config.toml
n_layer = 8
d_mlp = 1792
positions = "rope"
rope_base = 9470.0
rope_fraction = 1.0
qk_norm = false
bias = "none"
seq_len = 1024
steps = 5043
dataset = "wikipedia_en"
MLP neurons of a small language model. Each row is named by its layer, matrix (gate and up: input weights; down: output weights) and neuron, and shows model dimensions 256-351. Each number is 500 + 50 x the weight over its row's rms, rounded and kept within 0 to 999. Numbers have three digits each. A neuron's up and down rows have the sign that makes its largest values positive.
A block is one neuron, or neurons of one layer that tend to fire together. After each block is what it responds to, as a language model described it from the Wikipedia text at the highest values.

L5.gate976:476475464519469422466514454566473422492561486557427520475556526420555527503534498484490404530508468535464505507502319464547521521508517523513514538514493527537487595514468556477515496509459471473502361434557493453563526464454453537487563496552525462500470581437412466430619581567489470547
L5.up976:520536538536470454542542466512584506504542463459471504516504347472491468512438562496417569548424505547506552457430594482517515518519508510479532347560540458513507508475507509503555436420540541455586526530472469582466506539520552538520506508456487533484513494502523531531495577468503432426
L5.down976:561512549605515568505454434479574538486466582575543612574459556456505523447358491507619556507493553424501474491571495613471480526550452509490539424473559445486501512517410545479469497484451493616449563454536574491501485411543364494402447571476519623516403463461474456518556437523493420586
Birth-date day numbers

L3.gate415:447500434445454531561446469478522428533520493534560511550453508521522443460520501476474448526567503462423499437532515520508566435510538370510455492528486518506478471450399470494458619489540465356516508387497541596489425536472468501447524447496502533561438513471467459412522531586472549436
L3.up415:611489521464488534478461469508505521512510553405506461503494505402486447610569551494534567500607527419495504632545586484505484500479481432495621502530475449479528610502523468504534506452515538589495418488516507491466568572485481493528462438447440517490597535595460546510415479511420469430
L3.down415:434497560562467403587553437548494424518577535505496535551573506504579471446479599452496504397548468486522449428546448512431457541548502553540556495533538468483562498513537544473510544524415481507606587493465519544536456360526546424571485432537516573540500469411532458533586438500503559490
L3.gate972:516454533509494472520444475500488556500491492500588562515376535515563496465509501351469427496509493569454458574545426481517546592581496499517513437447424463481488506519547506514474588441495523481472505521616571457607565475574447578395480492486475479483518459443487548428480591526427454447
L3.up972:566505495552513449556493421469530494505527461523455469568453479518403509478420545483446516472559486411552525585481407362506532538473461511519576419541512523540493551481434469504432485528490500425532458453485466573555541465493456574443464471501493463419519485594405508485442583563478468498
L3.down972:504517453568438512455555526470487470440550512469535504468549568519443502460541490450511517467451526394603362433544528479505527517492437518529474508493544488508617519506458602485499489607496476475499476442509440553491512539482559508591459550491479437453511565507468451429562481519527441488
L3.gate1258:582421509580483490486424439503522494486537470521491555509453469492473516515435514468556518497507621511528494437544525509532542602530518420366629445487451514538548552515547488546430509387585390458413415488468476503490510527537581603570484466517496435473548552534516537497549473486482503557
L3.up1258:528490492468425432575457454474440444524462556447474428549552508547498567432577544554550515523480521510465573503551458445529491456562537564480593503476442576449544481575438554481481419490518459434480448447526551450514548515520553457479544490506550480530547515472577482533556516457458564462
L3.down1258:410502501471572556518534457440407512486596503477507525460454552539483495518533461557448437522520396535538501568474522480477398462371526447621466558490611593449478538484414539598543434524495542467494501489454487553573486522440441464499477511473450563526480550540410537461560582464500442470
L3.gate1503:626526523465460623493400542509504516484503448485500507537491545528518542437505460500513466530559424432501512476585439431542478536560543518391447476524495560434489524471472448487433503417533496431515490539524465460432472585579440531547559537491428551603456427508523393517562455574530577475
L3.up1503:510558480412436468533443561559523477387498519452462496422483445559468437575484506533477533551403434429581466588536633512606499489420517435555535521470506431438367488531605551532514541474489565427484544577468454536626504476424462560434490480556480399518481506529524485487481520578468495444
L3.down1503:378348411547504462525486408483483522419522509546496478596553455469465463448406550532557528496467506534465527505475421439471555514589403516572505482452449499493552492482509584453478500565499445536480423484504552419440468396507512448552444419496533580446474507460527476542490461443548512457
Infobox and table values

L4.gate51:460476434423479446385420553512480492555555450573641367536547504488450521469554455491463423484486445431580550546501437493672521517526503493508510499474416540536491526500501494532508466522508465415526507417468486567418546513441443518624567431513496504524533540434461439535475552556504468545
L4.up51:500555525422432474431515484566529436542501404517550476457532402440543541576675473477455405528419415421489447469449502428556484494422511476534418534467398540475549555525463507533494469507527540502572498522492549486515518455527480541534486450505497406477505525527529517580402527505587539539
L4.down51:491459448486467462521566489475462494529460443486556511502451536471429630414457480563557516557457523546475506520508416628451545472488546481468594390521401421555504563451527456517478471569503494538458389610494466501481513428411412462505604540516513558529494562512440421506599466549461467529
L4.gate701:535577506402509476502499650497543506512525424518553445503495497407443541503572511500507460483510396482531524452535481539524496520553513552386561515377474477492431422543576530543471567542436578523463475490396537514475631431514518531533493396596506575512489549472457481513458401507465486516
L4.up701:557476494495469478530488517558530465458488524504638484497553470355524551468524499491519529414545470446518448440403454544656491490487585545534597589478440474484520414546537534527537502512521526430499522445473466473399580416499467471492606447546505502510510489467434476520445438526536445473
L4.down701:484452525542423467561459465483527556414465544434481543478543586494493543549578584556521498429528538477539394467537594452513532537511480601581607470521535509547589524417440502597544456539616510419499435534582527439544445455496519468522521544552499529358580400482480477509478516504470464453
L4.gate1206:488535504484492432522509391432499461551537510496462464567410424556545450525532509496612557467445477511527480479439464567482469523484505517452430538531468455476486467505555540520549459613530440520482453460534430476437552461502524538572458503518512517529522507420583466514481496537530447495
L4.up1206:506461493477525480488636507503502527400503527508581472583521476384471520441460558508515529522476375550511475500453494500502497531541435500412586496519522498511360411516507459567471450547460494462554424513431471613519554493530553492482646460460559500487529391485474539496525507540469470597
L4.down1206:571561460511527511543423500485492437536536542492452534390504484576382554609596456479510486467505564483487442607489467501547492421414546462522484474524453513509585598508536567520489518434549430553497559476556490487537540485535504536532408507430490491446509603560431417506502537481532456434
L4.gate1590:456532522468483555537526505485547494508563543459517422485572441475418534540525452525486430438536446530554563574469432459451495478548462521543358467474516492565471558455440423547499491570544563538519565488415546436462528559441557508512443437515490503530493508475501489456502529453540493503
L4.up1590:448565525502480501520512409520490500506522542575479429558575450489438470476496438526422459465478463502532548527471392428550502495480480609505508490443443454562440510517499554487509436543532481404542460401403519493444494503460550518540583474554519483555467479522415531532424521495506421535
L4.down1590:480496516518518552457546556604471414408521482529426664457413510530490590463473404462497455437421465545478508373585520578542508457468584500536593512545537474439452548583597506552467521492514528463460486536494458555570474514542465453449496581504532510515450490496455492523609414597449454489
Sports career statistic totals

L5.gate1440:447533480620435540432503529469379423430560482490509432438511552551504460472488541511557503509469456508521550482412461572528523509575487461544568503525387515601406495513463599511468438398427555411487384434528446487505460424437513494551551529609493510584523515596439490498547462493549462480
L5.up1440:479610534497450563460513489539566461629571420503512369482512501577507519539453458524494535505520492583495525513510497480514524517434430583564506545538422519539603435541514508467482591422455514448533510523551559442558436502598553470546501488456508537466528461516434584526473562478549411554
L5.down1440:505591449562520450489483507511529412523553446433502517392470458423536562535529487454502512406572505470547516490550435576559570490331517536504447506519511507515450493555563507593405474392443585526449540514515483516508490437558517538545626522559457496532576495516472458517662535526598460525
Table row final cells

L4.gate439:586545382476500507452434594553546464505599521584447557503497475436492543489579486365462553459473467449440464475459614487542436477517485576503606433474563536518437558564493497506475457450529543448542414593436523555461555470502552557478509466556555491516437457475446507539520476478463488558
L4.up439:551532532519578373473540521537506419499479493423458470447499628501515525508500475472502532502526452470446471498534483471500459526459513372573525541570500367487458460512443522557475476517491479435491519559503523520516550484534524538527535506510520574526500399530422482518487464430543502514
L4.down439:514399426499553553456507492499422628516526450547543419447456566452539502536622517516690565477441454453454509444516421494523549510479451578489513514464483517523473497583386533489552529416574483476510463508497482525522488485539534431518512564409477579523536648502533501485607546459518564561
L4.gate729:381478453593557482504557492452507561509433453475553436568440512517476402405549459518521443511592461498523516544483536419574439506514555553537518532533540521496423470494481446454468524510373508564504391579501498524448475560523464479549471563475526589512535501562480338515489418490467486517
L4.up729:549488381505465435487561583544554435541519498410443573501584547471565595402541531511516493479472471485405507476530443477526474593501536497458527490528443431498429595506509519483482514496595519413438444587456422599493491501549465464529490423555592400536572433474431503462573544453469436569
L4.down729:532539520524515571510423459531456498497447570588549493463518405527447439504498557483569548480558445445620422565556578529500522534474550482498402536382538519558507483573510532533398471486525488556575526468561612414542444512468525547506540519521486584517474432402610519485408560495505532484
L4.gate1062:483598488499501444504522607612560474524498495521458543553559514531431444482473496469498502556511448474466529318501586538448539550559513560477565485460545468511511429495521560498516509461536512468469523468547535553496573482471570478453534539546453516515577469486533540502479515479463487501
L4.up1062:607498455506582508429472475451529462554483496499455522453567494451632491464631485495463602471470531597459439489527552483467609445442536475563515457445523525431478541520483508562425475463586538485541507479553531478532397507499393509524553419438458492493499536369410473562490458507465507506
L4.down1062:578504563470460561534513478531410458414521509495560469467494545478521571502462480538534502411409482508477547456519545498508544482501522479547412520520497475536446472514489517460554515543520587503534538487508492521466577512529591516596414598561531472474440462546476454464458444490550562531
L4.gate1074:608530519510535443600448506481501459472531377492564552505515491607511501525476395433487546385410450501437439486495550477486503531533537595521582418480491523549510535476446570464523511500503550500443510525514469425516522447531505531545427475535551483499523422493547447462453516479531380583
L4.up1074:501495509504495475447588517551589432497514492471572431518463510404459570421469451462515532553520460518484510500482451595452457598475459542508480480542478530501524592473502550516487461488538526541449544478459489466438557465498511436480496472538533559550356440570528457485521456537453452549
L4.down1074:548419498483485444547560448384499568534536480429563530544531503533417528468481510433592484502558471488406425418540559511490427579465486505490510502531508472543492533576500574605433485502506506535473454512500484516535496494489629559623483475493470485483527479467540471621650511505508527515
Word after preposition